Weights of a small GPT-style language model, trained from scratch on English Wikipedia.
Architecture: RMSNorm before each block, rotary positions, no biases in attention or MLP.
Training: a variant of Muon for these matrices, 166M tokens, 5066 steps.
MLP neurons of a small language model. Each row is named by its layer, matrix (gate and up: input weights) and neuron, and shows model dimensions 32-127. Each number is 128 + 24 x the weight over its row's rms, rounded and kept within 0 to 255. Numbers have three digits each. A neuron's up and down rows have the sign that makes its largest values positive.
Before each neuron's rows, "fires in" lists the words (lower case) most often at its 100 highest values on Wikipedia text that the model never trained on. A number after a token or word is its count.

fires in: "on" 90, "once" 4
L10.gate17:156169113128157116079151136117114167085219082164112162138138160110101107157085137109121109135116115130134119166152139147128102127155108112111118140132106082118123155124108139112113126143164135086119137081094117138162117149166156179142148127115124129120124134137103159131144151116154165119
L10.up17:166111137091136119089146145164132106144160114175140109108151154141076133127096120129084101189120137154159110108086173143124093134175107130140101125135111149113121142134141151098176112142135103110089093152161105096153136118168115131128104121137133085094149139127138114133112135132148131115

fires in: "its" 21, "his" 18, "her" 13, "whose" 9, "their" 8, "religious" 5
L6.gate489:150109086116149128107121114148140130163172168133146138058156109103085105108125113152118154096119133109097156110114111112097150120145088158119113094132102128150123116163151104113116109155160129157108149156110103146121115113124144107112127101137116151087142119105082152157109124163078137108
L6.up489:157110086146167142084177147134102127132118123111137091129149158125145122111147123104091136133079131106151132080153090101103139137140080129164117123068128152159145112123153130123121100126151126154132164160155133139145104130137134117115097153123102148142121103142080110172119145159072143089

fires in: "a" 75
L10.gate428:136154122121163146177121116122129139120132157160096137114110087135115132109103109158131137122138092137115138132148137116154104185102109139152116154145105134145120150141132148127120127098122123097121132139143093116120140124128095155106179107148146102163124172113075126118113156115143107131
L10.up428:101128107072159098134137128165126090158123157135113128117106075130140121119101118145136113152101087131142137198130099100138121135107068103111112149084124141104105096154125113147121088099122163132096085068136118144112114145140055139114148124142132138109153149135127131118101168146154087114

fires in: "career" 22, "united" 11, "early" 7, "personal" 5, "number" 5
L4.gate337:158168141164136115136183151138148107120155152131108174114146120122106138172126163156194147108088129135063108143144164146130165122169132078164147133135125120144115117116115137099117149129136141115149108112119174124105171147137089130139180101137150131110117120180135132100168142146147149120
L4.up337:167101170146122128137144086123113134120177128124097153154149184107116141117146114162145148106106066127137146088115126119128123128108145083098173113158119093139143169150146102121115055127095157114104153127088125119121142108100151109110157125114109156124153136160118102148152122148118158129

fires in: "have" 25, "has" 18, "had" 8, "length" 5
L11.gate362:132089108158137145096108152156139142073081131149137142134117113102067111161149125182107122142146148137152161141135139106110088142112162153148080100132111120125115089101118127155132143146139109089142129134168163145139140108117140121113088120110093117150111127114103127134117163106152097130
L11.up362:093149146126109102100112160116135099130170123126115123137129104122106102116119117143149133172156108111139180125130139103123163161102172114138119122144108107125106157141113130101108112150132122177135075128133163125129092141116068115085125130146160135098165174134118086155083134123085086151

fires in: "at" 91
L8.gate295:108095125125099107084155174126143134103151133147136158122165117138112131118147157153153127106118116129145145176149140081123103123144130153133137172106143133152102142145147124153117070087142138085121136120127100138156090091103145134170145143142176110145116169174117104111143109158105168149
L8.up295:110151118144111152085139098169136097184122104147147139114127152123096165144112153126113134190158125136111145151132113070135112115178139102149121118155126129159115121102164145141133098089114110102164147161137095128126181141140133117104105109163139103185109154142124162138154179107110139139

fires in: "the" 52, "new" 21, "at" 5, "newly" 4
L14.gate262:126155111118122105129102123118156158099079107115044157122098140110127121118137125094149119143092153132112145084109134107088125136095162085133122148149127162098151140110079143133102133165134134123143155122172097164137147109121162118117126094135103131132147096134100100134113119126135118157
L14.up262:115118089151129089130140157135144099147077118160120133121137147115119091079156114153085124085186112107144117154120173106116148136110166166133149146167133133171174137160177110164118117123131132102097170110142116175133123155107106099145122095086120143186111160118122148154129146131179125149

fires in: "between" 43, "from" 31, "about" 8, "on" 6
L3.gate421:128121121082127158123109119118124107113124110149146146150136124169170105138153149104116097159096105098123110119112127158167112127168186099134178128146129151116145093120114081124114105149142097130114116061116106108103065126112169088128126103126105111125119100145153067088156136124138152126
L3.up421:135086102104134108115158119149132117131164157156150113155105119149106142117133163125121088155161119137125133098172155124162133104148131128118161106133114116178137161152154135123129137119119133109090067134141124105130104140139102145158110145158069145119147088152116085133107156177129103133

fires in: "at" 51, "third" 5, "which" 4
L4.gate397:145153159077084115106138085152127107134127127120128129087113167108118152109082116179108145117115162096177125146154109128144120138141155132111163118091078095154121122140125127104086135144116121124133148130114160140116134122163104137154083174167115127123129150135134073150130115156124135106
L4.up397:109140127159133118086129085102158138144119100119176128116111117124088095140099163145136139081139122095131111189115115114124116135115170111110137114160145102150116126145112141095105130161066120133160136127136124106136126119132123133096152106169182137109117201140163146140174129128110143099

fires in: "she" 38, "first" 20, "second" 18, "third" 5, "fourth" 4
L11.gate13:127189105117098119075116157121162157103127136074133167073142097087124068111133168096108105124150107148142159120132121089138145117145167127129109163136160137140115120122163115106160142167135122097158148125108157159130155131158105130110116106121123161099117126176144097085134104124131110118
L11.up13:161127176164163148121117137152123146137134158095083136134170136125170135104117100130140088129121140121128144118100098136091084096156159156107107139154152168146150153125122108111194132103107134150137152128091135116116170121140126118114132110092131073115118160135134112114123101131101130154

fires in: "and" 21, "de" 17, "despite" 7, "jesus" 4, "description" 4, "of" 4
L10.gate372:147115145135134109130140144165137125112138134111123147089151106122130107171129153122107171143142109112135143101122155137131131118121107115094157177160153143151133140087162114135143147128138140116127150119128104144140126101135101177132102093122184120136177150131104174133117149159133116132
L10.up372:133123122166143116174151134137165076044140139132128092102146117151107110124135153116106162167127109151098117118123135132117139129133148135128075104115147148162117132172133143128106156102123060166137151120133107149132145109130108143109107125115152101113120128113126116171098130184107117079

fires in: "it" 23, "also" 18, "to" 6, "officially" 4
L13.gate82:157132154176094120097142144095113108086076140142118164127128094116095139166142124105108127108098161109106175132126115139170163164148113167132123106171115138099106146134121132164164112147143134141129145154119153108106089083161116121104110108139144108132121165129133109123130157127078143122
L13.up82:121167146126110111119098159133079108125108124164152175135127069127138116177154126137129154154141136163121101143152132117197136133178119161161147079103103139131106131100138104139127144131143131170138143098108169123156133146143111054122101168151149133103117157118139120126096144133115148130

fires in: "of" 33, "000" 10, "100" 5, "500" 5, "several" 5, "many" 4
L10.gate508:137116101131147141087172115135123089132160137152134131121169140155156112164117139110145107143122150148113141122141141095154138168120086126169143116134118147111165157109127115079141144151154085086112115134122171139148096140090172141152149151134179122131131149160143139138088123135105108149
L10.up508:104089144100175144103142138142103149089131108150121136105139146154113186119186103147113149135136182113135131106145127093123122105137128131096163120117109140149159117114153132144127140065133131132103131134123133129146149117142155131099092115133156156084082108140099142119155132134127121103

fires in: "in" 28, "under" 24, "on" 12, "to" 5, "after" 4
L11.gate416:141155113117162140146179138116123168124110105118142117152091132173106142105107104142102106118121122152154113133114129129115087127117141139100167105131100144132122113084087091160110109170109115133147157074130101127153080187126098146130139130124124141057099188125102136113102082129073124135
L11.up416:124135119121172133138125129144114139139152086169122127168127079112070120095118129111101116138130149145128130134108134099149135106142123119140121129182115121167131146113091112099095149142136139118159106110116143176162146130135105150135151135129097140095097155166106123123126129139117148172

fires in: "a" 23, "second" 8, "was" 7, "medals" 5, "she" 4, "then" 4
L14.gate43:128152152146160139079160119091177155089137132133160134049170166166119117122134139132154112162156113126101165161115107107119074150098133104108111104187147142107158115146096130135196115145077171105155121158149096144085133162151103122141162149121137120155109167114137170099131144081098138161
L14.up43:141134139183112109103149089102136164086147130134089100102101159100104166162134140113174143130105127076121103139106103125162094126101130167070178160083141184134125129166149114152170154128110185125105144115112140079144130137135080126113136095121156194129122116127122140119174147102118125142

fires in: "s" 78, "its" 13
L4.gate427:142102147143125176113102158150161125149182156129129126132117085131132113135163160150121113119129101100121108127118157138097132100145115136099137114110097126143175125141104118100134138097120151122123117124147106138163129120160118081110125092119075138120140117114101165108092132148116098145
L4.up427:118094118104144184087134123167164137145119147145171178128115136127109120177133145102118146153085087128114125130117133088145142116146115129097151130157085158111163131144112101115163124105107149096124160098171094159156155107133108173159094094135122152118082152123108115145142146152145085135

fires in: "on" 47, "legs" 4, "once" 4, "legal" 4, "concert" 4
L7.gate375:172116140109163091100157126129106125120150115104112147128161158118081121131132083128120160096116126128135132156130135111090133139137109120143112149122098099121103105135120174114118103152127082095159149097105127170131160120127140133114177153132118090123108122090092128176083117114131157112
L7.up375:161109131114179100077131146128144136129106090151125109128110155105123134143119127115069100128112111143125134119119142139118097151124125135204113120107180129120075127152157162112173086113125124145180138077123132131154108113120139148142125162145126140132130127142112124117121116130173109127

fires in: "at" 40, "they" 11, "that" 11, "on" 8
L8.gate341:113120096105101100133102159105178129144162127145152144154089154147105133138131141120097115110106103127090142109167145116162127130092152133098154095114171138116117119126128145141098126103144111115078123132134102154146103124122118130096154133164141159075151148155083149083144117140114118125
L8.up341:152133142130113161134126137113151103151167107162138111131111158111122112133134134141121117154143115117121116099166127137090133108150113123137140126173177103079111133122091136089111140145154117104114150138095131146126150114127165129181086156147110126133147153119115123191154153130116123133

fires in: "that" 27, "band" 16, "which" 9, "spartak" 7, "who" 4
L6.gate98:138131124161094109112143122116086115077103140133135073127134123083119115121125130158147104135128167167151156125059142158164161144121143101113111098110101159177147153091109136153122129139132102138108137128128119086129083165124093092121099145119140093102140125130126103104117132149139097141
L6.up98:127145107125145154154130063120136134120115131108117117124166117167122114171097120131061150094145128146133154083114120125143125133147147123116119136114127132132166086130127161134118121084107103092145119147160128159150135164132130112132091103155126096145155115146078145148147110120195102103

fires in: "s" 86, "his" 9
L8.gate147:132089138175090108092165124122098110150105122103162148111158130164133120096155168118120159148106089117147121094120122176140099112152087139101138132101139137158144112134084138152094159119140125134093091106158122140126167153096097177173162102138115151142150106175139111125106108105116134155
L8.up147:106115112161139138098102102184167108104126152103109148099138139111118123162109155114118084106136156103173152144114154124128107128096138143164079112128104108152136134111117115126148171110126153136136174115132159130084114171108124129110126100108158128117091120131153155147141165153104146140

fires in: "of" 54, "in" 26
L8.gate153:148122174139156098130141122154150118125150156145154179190135110109090079142127137103126084140101103134112100152144176119152130107146136135149156140149075118147150152128150134179115117150093146066110097108124117118132119153114099134126099117084138140093127122181141104131127133141130124120
L8.up153:138150153126131112122144118141143132132152107150137110160143099128183128090116166140124141122087080158172177120108136077146118143094126165116159112129142146149141104132100130159079134127179131098143167166121113098140143150091120176153131121165146160128115097121175138113117086139080134099

fires in: "of" 94, "some" 4
L8.gate94:156118168107156118124103130101143096101132098149175156145138117118130105105166127125103147138115137094176137137162151128145145132126125152093150138146091112157157124137124136182079133118074124113133113086103130135110119155154122157175115160139126164122117122149101092143164116091130106132
L8.up94:101124138129128129083113128139107134091148144150151119091078120166141124089152161116101089167135120096152150127099165094142109145168109145097166138109071107127146136152163100152063162117164167127133094134132149137143156179104128151096080105102095102123165137106084107107144151140175119114

fires in: "to" 41, "on" 16
L3.gate59:104122086105124127128125157126141096123114132157105101109154148153179104137139109145140149122089173120097122112162131104140086126132124094126165145153163140126103157128160134117148096140154129070117160077137107109135067129079139089124128103149108091131159116095073155143162149132137155111
L3.up59:106133074118106125107104169125116115118127111137115105147163142173136109157140091180137101126098112100155115106183114052118095117142091150120116069159136112156111130117153124127121133124167097098099110101125118146122135159094111129115123163135109123114133132144104127129128164124120114096

fires in: "of" 20, "to" 11, "following" 10, "during" 7, "after" 4
L10.gate387:119111129072156130125119119142127142106175120143124199123111135145123154150140132130127115159106126121126102179137112115153168141119111119193159121146128109142119165126111108150177093162132178117101140110152152153085141115141112159116111141137143129096114103114157128107119111115138112108
L10.up387:122094165087168159126149155109134130084116098140110126104098106156103112099163130131102129169144084171133054146092138109128098067144117111103130142087166099127138161155136179140109135130134119098128087150107117125134096148117136107108142110144122100148139127107137158103145132096068191098

fires in: "an" 39, "she" 17, "died" 5, "analysis" 4
L8.gate34:142135120149131131167067158117121119112129120106129144093109115147101183130149112127145165109142099147121148164142164146118081173136168052109099135155143161169139129125153136121143151176139133129100110108121093112140178135126149162092078136157154182146090141119119084129093092127170146145
L8.up34:099155168145114130106136118078135112082106160155130159146117131073127106151198119120139145126137097136162134116083111112105133138152147130136132101139123144133109104119067125103166104168150176112120101104106134128106120124142155094140135080106113104149138148078086090161090164147119107113

fires in: "that" 33, "who" 16, "your" 8, "houston" 6, "hiv" 5, "sadie" 4
L4.gate120:172130149130090144126089146127140094078141077101145135098164131168099133120151088120133111126147107097166108119135102124110145123156120072108121135147123124166121131130126171150131144121173107168129098137121029108133144110141099159110074104121144126124138113145129126103115124097129115155
L4.up120:120169120206118104111149118129147119082105139132118114127099143123125148164124113108129139079143112130123153139137108125128114160116145165129107105155087108181162116050129156123165113117108135107131132118116090155156127146134135130123121106127145136097154131129149109137084113111141140138

fires in: "march" 15, "may" 9, "september" 9, "august" 7, "february" 7, "june" 6
L14.gate404:107182132077092161108159124119133106123136123098131155115166147132129116152120140101095144111111148096130131089130100124094111135135138147120134110127141108144143085143127108114109142118145123117112093128060139086177082142144134107119143154129109109124152133134128155164142147100111096132
L14.up404:171131130138105170156134134122138086144151089125119146154093125132152115138097096123129141196151111099149133116118151137153116167152131120129124080143118108113122150157147121143095188154111141132153103104129129137149148120126121146103110148105143115108141094134124096118130158067141079126

fires in: "an" 70, "has" 9, "had" 7
L14.gate386:130102168153106090149113135164089143066096133129142129128139115151135141127137153123115148148120111135127163095170136150139088131160118174137129100110099109126123088130141095146189140101121108131128131140175119078135090109143124110153145104116131156142104145130136108132139127095151152143
L14.up386:146152111152165138118142128113090145115121177138136158127157147139114115122108096144114136082137134095120126125136107132112166109166160137113100112134146121160150130165074135127108115157133076120118139084142126126139129166139127156095126155136135125077092093102092098133097118086149114145

fires in: "the" 61, "a" 19
L14.gate130:115115132105096121107145119138158118151153106154139159119138112112137129111141072132133080134104095196187135143132134129132158142118115140149106111128144144133145103099113178132160139124117134147107100135122143125091156114094141129115183107121124138084123123095141120135113138135132132145
L14.up130:120114069129121109150123108139176133176136113150096110154167152121154111146138135210156146137136110133125090152132116126150116127112145118163116138131147172143138128197163118115133126159092142106180113086126150122149126075144134124100124119116115125133109150153137103120146174120128109146

fires in: "an" 80
L7.gate210:151149143144153148114138130109107156056105096120107171126104102128163120138152159141117142109113107104127141142127159145090112107152130154109091105130164115122135137167124120111146136118150107117149123102094118103155094107089102138217144106130141129120101102098118087176153112143142126157
L7.up210:123139124152160158155098141138077143116075189109098135105141110118119134146096132119174139125105085125141142137125104109108144130134146163104100118118129109123141140095132114091157126150136111124134143107129168124163086109137136080127111165097132136124085109147125097155106137120120129117

fires in: "of" 40, "and" 16, "to" 5
L8.gate118:117108152177112118159090112155167120131106112152152115126131112150149133124159092127114120105135142110144134135062112125165124134153107101113140129148138109150150130131142134111083088120116128130138157099119148166163124138171093127142141110146116141107200175119120138101126126093107149154
L8.up118:167093112095126131103061114182129171087080099077134116137135168166160087109128127128113157186110144122122125161108109149140159134099109183118129088108115135123157126147107109112153135119118096129102124128126150132117150121101097079117113111088132112118177159131126109112145135136110143143

fires in: "of" 24, "in" 15, "by" 12, "at" 9, "with" 5, "for" 4
L13.gate163:126117122086125135112148090109133158097122153100149116080133118167113130072167151106100124109107150133085136125110163144143126104147141090158105117137094102120139119118081104099123094131128116096102150131122152142057091127088125157130093112094106104139089116138139138120098109096134141113
L13.up163:132137121078150124171136120147131125075096117144106097115097146117130162131201154137129124117149107135146077139130086120138139072128119123175103097121109134148139087133086119118148140163140100164125141126138150158106118152125149106135142120143162137131144149117155144093106089138112140147

fires in: "would" 15, "despite" 12, "announced" 12, "after" 8, "following" 6, "with" 5
L4.gate485:186113094091136167132171113111140125119135103076119171105075156099082156155100096139140139124118160136107105141185121134203080150118149137105151097107115136086097119126113123132115100134134091104128123114160166109125128156131119130163159078144146132093129126122104085086134092174145118107
L4.up485:127113117103118129123182129113162127140151139090140141118107122110089137134105109100124148174156198165107101115101105103164144138125147127094161106105088125100095117127126126092125108130137152086105129114112151103141100117152092110101129107139124136141143122158130119095143081158114146123

fires in: "to" 66
L11.gate177:192087141126102101111121104177163131133110136125117148158104102129139113147125108106149155143108119125139128116151135102190101130091143134137188147157129173138126109114100147080101099147129135099132135132120095132138129094125118168172141133111092105119110119127178156106145137117142166126
L11.up177:122099165185130134172149127126093113123136139123124172128120121149111132119137098115105129099104161120133092099147114096117100173124145118105108133149122110160158108119122161110134096121155122166082114108132112093142165119119114117109124139151108169096162170130137137079180100093146126087

fires in: "on" 72, "march" 4
L11.gate343:126137153117179144135158178096103123126146138143132135122131154139156113106116119147106087108140208153143135156103155153133119125146127096101135126148092128133097142181116137074137118081161119106132106108168089174115132151161146120117120124083117129104127138102061112119139119110096144134
L11.up343:198114137117075133103101170122117132125163128104133166088145147116165163169105126100124115131142119141136143112109130116131177126145136138112144128122145142140165120119129150131112097129153106136111127077109122105149128130124153131146104126122115140089154096077106116147113125116165132127

fires in: "he" 38, "she" 11, "rinne" 4
L14.gate221:126167163107137143149166130111147126124096144081141188123114130152116135159110141092115109135120138131116172135124106138171153122140157088099133128151069157132146143092126104101166106151137096146135119085122154104128114156106117146152126160092156099135141159141142140109159130118112119152
L14.up221:167169154108131111113143125114119179102100147109149143136117163170128112166147129114084120146115161129084168143151110139176111084164098148075123098127145125112140147127118130119183117137131123142107160108099122119139111133158142151131133147137129171104156147168124097126109136165124145160

fires in: "career" 42, "life" 12, "plays" 5, "he" 5, "education" 4
L6.gate177:164107122136130161127144116103124151128100130154141159110098092126101101150150178097107155129098093124133170165111094131138164115124119111116137108120111167118150174105153116103098108182087153107135116126067120117123133127126154115108146125168160117162153145127111101099150154137108089115
L6.up177:148145110101085107129138132119130120110124133141140116122117160120109138143117162158130143101120136120146145131144156115138151206133126135131168113131158140137098158084141147123129165103130122138136142123121148113136143105116112134113134136132149127088124112172100149168151127109088147149

fires in: "his" 49, "s" 44
L11.gate396:115118174161130135110166101154122140115106169094103133123125124170117147141102143122145115120109096107160108115115115102092133164136104124165131142132118118173154123150102074099116177137076148116124140130148139134149095123124133106136160146133097180166114112155093145136108125105109126136
L11.up396:113137126119168132178115126124136134113100116114128104083191108146106143136169156103087086137107121161154149155114128127142138136118113152115136146124099092148125158088109138173144200128174132132106137126106141158163092123114083137114093141098137157111114152164151139124127146149095123120

fires in: "have" 36, "has" 10, "had" 6, "knizhnik" 5, "different" 5, "qualifying" 4
L8.gate393:154139128120160147086151099139114122069132061098122132119121079106125086130133168117109146110135130121116158160133129164113167132166175118132140126144159122150147096120136110154177097108132072126116154136154175117131111110126095130129148160141100147159164139095163135134106165114105127120
L8.up393:148108104154157118116140158148120137067121075146185127116194069122116132139146122155108127133105099139120114080128092144150157121129144103093122081156154113132132109105108105125132081165133118167117144094126089117152109153114139137092147177106113097113133148124182122163159143075121097161

fires in: "however" 29, "that" 14, "though" 8, "because" 7
L8.gate114:148127104125131141143131099187170145116089123091109081146097120129136111134152177160097161107129135112118131104164168133135130132133128180123106125155145082163136159130162118162125093118137098116084138084096124125153148112118098115134155153141144146172119171117145111132117150076153160141
L8.up114:090148119149134099129120151136176077156136104107125117116139114131156120128084118079159105125132145133096121112121171105101130134118120122138138098140145112121112117109098145145098113106134091157097106088146110119100096076090116116128179156119109128172113118121129126131134156118136105180

fires in: "was" 44, "were" 23, "is" 15, "are" 8, "could" 4
L12.gate52:117092112154094128099163099182165130101104156105104184144158106124117131163124103115113156123155085144147122088189146126140120123122123131124142123144127156123081145104115109156103127100150171102102124117128118101124160155113102158162169082128081155161115146114112138120139116119110169178
L12.up52:100169155149173159093137146114117121094116140094142123104123118121145139135113110113115120111157119121154141153155111164112130130153117152130163126192103119136135069143123083109150123162144103096101098147136130143130099095131121138108166171105151085125094096160142127077162128097116133137

fires in: "to" 26, "would" 15, "cannot" 6, "will" 6
L13.gate110:141134122085149127081128141122137107105111141127152101089103111119130146127119143155093092137108092137126170159142121150164098137154103156146090098134160130125144132146125152124160080121155126117169096111136174095160112157141109131165125151117151096075090139123147130083143134122147169145
L13.up110:084151111135140132088112084135164116150129119145146130158130133081125087148142109153131133124120181130146130155169140174100069124088147163107107139116133125143143138126088129122109128142101082087118124137150107096143114122123087177128145155146101106122082137166077110116110123124136092129

fires in: "as" 20, "in" 16, "was" 16, "named" 9, "became" 8
L11.gate11:108118108125119115144137104148130174136114143169115143154121135138087136091123142114156104118150079121138155137129104144184083105129114157082134138139171166142130168112137125136167122114115124147096127163078133123125164138134137182117147130121153138133100151110167150106130121104180143164
L11.up11:131136158122157093050119086120125155135159098100101115146141153114104110103102103120173131132150118148126123132123131166140139113153134108104105129128145116122130109140153099142155137121117081113125087161129101140156155180139112145128141159133103152155110126186143133161087133119107113142

fires in: "after" 46, "despite" 9, "while" 7, "if" 4
L4.gate503:147128136113164097129158111135163104130171132113168115143099127202126163093138133127079129106106163130150088132168161101133128136120134138131141122113093158197139142174122171090097127146166124161193120137114109146114107123126127133160121115156123147129147194132122109118120102160184160124
L4.up503:094137107116114159123087176106108126131113151148113091102119127098104138144092115103193155133131139143127136144112110114138054161158133118157106109100105089114135142075162112100126109104167123157124111130133157089115058147145136132112161110134144148116161095163174155151153096144119141135

fires in: "to" 44, "but" 43, "though" 7
L3.gate377:175156138113134132128134153093139084083104142099137116080115097101096156201113135145124106092131106142119115128138103125144140128091117128140158123145071148134114107142129115113155106095096166131172128121108122107155118140100080119114144139169154151125146152129111112118176167108136141157
L3.up377:124122134163132113127113107145165085117124115088116087125140096094103118146169152164143125122038123171119117130117148137104135143148163122145131126093082143140166138106170131115101145161125108165122111140116165130150136155117132152117179108119097189138111139122103161138146148121157152160

fires in: "with" 49, "to" 9, "by" 7, "of" 5, "after" 4
L4.gate114:109147119126145144157149131159122125124106122156115099168140129135173087141129147104112121106121139128120139125124152112131089092131115118158143133141137163130111110128117149157165138117155133104122142068152125108103085134121112115104117137121102123069140109118081135167140108085093154142
L4.up114:122111150114143131101183121120115118116157174093134142145118127121151129149122172089150151171151152059137110145146126114178112110165114098126095119104144143167147108125159119148137146131164130119116114093154086149125132139117104115094102153176144169089133109113130129165130132097109156125

fires in: "the" 51
L4.gate428:116091089157108140127163126128146129141128094133143149092152137196092108144142131089091116109146103077177149128107110138101129127132119133121108114143124084139110144097159121170167115127147136086139131140152144140128122099158137141094148181094149165145145097154098088163144149125118136099
L4.up428:123095092104125119107120148167137120163134120145112145112134132143152117114159108143090118123118114186095148104118154065109109146082148129105115094131120132170128141117107181134155118103120167114085146167100096137125110135129123159126125165137133092116097100108112152132102171126110103160

fires in: "are" 17, "be" 17, "is" 13, "being" 10, "were" 9, "not" 8
L14.gate217:153146095160135154113154124173129120147144128140141151122124099088144078136125157156112160105118109081141139080180169127140140127129095122115138134151137113154122099120141106086100110165109092068120142149130113137140137096146104160160158152115114131111091136115125128113161108120126117129
L14.up217:137103123171103179131125136155157081097150115136098122109141112124095117151134129126088155128134113149202107110119073155112102126130099113121119113170113114129128077116105141077101133150126146116124075137161105139133133159140103131158140120120121151083076128105165139115119116125153105142

fires in: "that" 56, "which" 37, "who" 7
L7.gate475:127136159127115103158096096144134124089152131160117134110128147157139143152093155116094134103139149143152111134125091155116129141085135161118123130165143144139148100141099140159167138111130124080161154185109090124154140141094133123109095155109131113101157208096104115084104113138121142139
L7.up475:141155145122128101137162129144095086152141086124153129126119057148089104128092096150145127080108192135127140122159121152121128137137123138089119088117125156153138131119140156134119125126134152121121145133124136147080155164088107107134100116174169101124143148097108103128127152159112137159

fires in: "as" 90
L13.gate45:121094112085159150139144081123133133159112119092098131182120128091097141128100140090176109127160084081191120134165171115161101140147125112125136136144127139123118116114135128115133109078118105084114108145117105171095148097155104158119113135121136139120132128115119097110124145187152110167
L13.up45:134099130145121135150142121102118107179131129105105133148106119121083121106166092109160165168159156091145121115132131105170141136121153094131131089122145153123153153159109067131105145088128083110113136134118139133094088135108112108122151142111157149156087139141124061105109102151111159126

fires in: "in" 52, "by" 6, "on" 4
L7.gate112:127147129107158139117134144158100133145143108141112148117144179119099098121087158103123114129117122141070149153117110175157068157140128148126119087141126113140140158120154162129111119120127105148157162135112141153086115131140139153149167121121161113125167144167122092121142104103113149159
L7.up112:157138125109156103165122121130112097178136106128152122151122099123115161116129114134092108132127089116144137063150153109150123096164123142101123097117106068167102137139136163145204101146140111157141113149118123119090115080114123116141122126151153123158109139168133144113125152153145107111

fires in: "on" 72, "of" 5, "about" 4
L12.gate483:081159120169140144077132139112128074137137132149075164104162140105122130143146118174142098142127149113149132175113136135160109090160108137142167130101082119125133176121160117100149116099191127093088122090128162183113128132104088126126128140169108121123170145151120138150142127106111128139
L12.up483:131141135115127113111077132125179146101134120176089172132097150120106148132114102100117100112087180151120135115163101143149094101141093144109111134108094158137112162103158153105124131146149108062088161094167151141108129146132128114132118093119137141121155087114149142151149111115098134098

fires in: "as" 59, "with" 15
L6.gate301:113128140099082142120127150081095159124154120067126142124114094124107179087110127096133144143134117132123117119149122124151138131107109103096144100099150137086126156124126123118121110140137120144131135131127150106143102140167127125150121154160150157099145126109150143126115106166131142141
L6.up301:108088119106120141130122116067116103130147098117093122128143086142131142078104161178108137156121108139144128130118132078133112079129156100106107126102107138136112150165089183123116146152144073130136096097112115148117096117122141117173149103182145135079118099132151109096159127126121128177

fires in: "however" 24, "not" 8, "yet" 5, "that" 5, "thus" 4, "sometimes" 4
L7.gate262:098101142135142113110117127143127155072142109136137137109190138118101131142179107133119132118121145137126118148136176145150118140128150124156106131146179125216107109117158115141118093098110119121070145091145118098153131139124141134144146133113152172155105131093135154109114134121152094104
L7.up262:151118110119153132070096161136181138094129089130126124111079095092126129128167151109121128145105131137137140153103137107149147125076153145128092106161128119123147118112128118087119107099157120114157108148158136079130121090107127123146163152103140124103121092124211121111164150134127133143

fires in: "of" 41, "by" 5, "instruments" 4
L6.gate362:117163096105130100136160103090134093078116116146120135109128107129112128121151163111084118114098166124172144153097137177156137129128148139162100180143131194111124147133124137123156158136136107141107120182116164106091181137118144198098141088143097139113124116113085121138130125138125125140
L6.up362:150108132142103109107086154163139126111140190146129111137146115108153121127187076129126126132098145115125115150097107124152125108132085124165114131138111133133132146106112104086113152146138129170170173140091095100163128148133169110165096112153099140155120152135132105122134140135164134150

fires in: "united" 55, "county" 16, "district" 10
L3.gate486:097111135132112130095152140113142149084144072144135127086110155070183138136133112161137143125154099148101126071125140142167146135154084132125183093113143126153119099107147119128094100136139141111123160137089147130175157138095099117118119140132097118105156098161131132134129131078098138153
L3.up486:111124171170111144099158142101164127158131127169154159140171190137168117154162101109138153166153126117134103141127176147132123123089142141138118156133129154145160170136109183117154079174135135123142149162143098127155159112137125126141130137161099087108124133155154138142095097101074143132

fires in: "after" 72, "before" 16, "until" 6
L10.gate478:115096135107069145102152130147128121119106157142122144082154174121096120110164153107120106153141131143131141099157116114174127102132137146111138157162146105128133148159123134084169122117126099114105110084142133158102121172113132132153165114122122161104144144102137152120128104175144155118
L10.up478:114100147125109117138121129111130138146194149123089153153120114115158137157143120136116157143125124141103117171138121156141095108122138152108123115098087165148152160083182163152142149103153186113113125116122132155138134129113087153125107088135155150098172150137143178138119125115112131158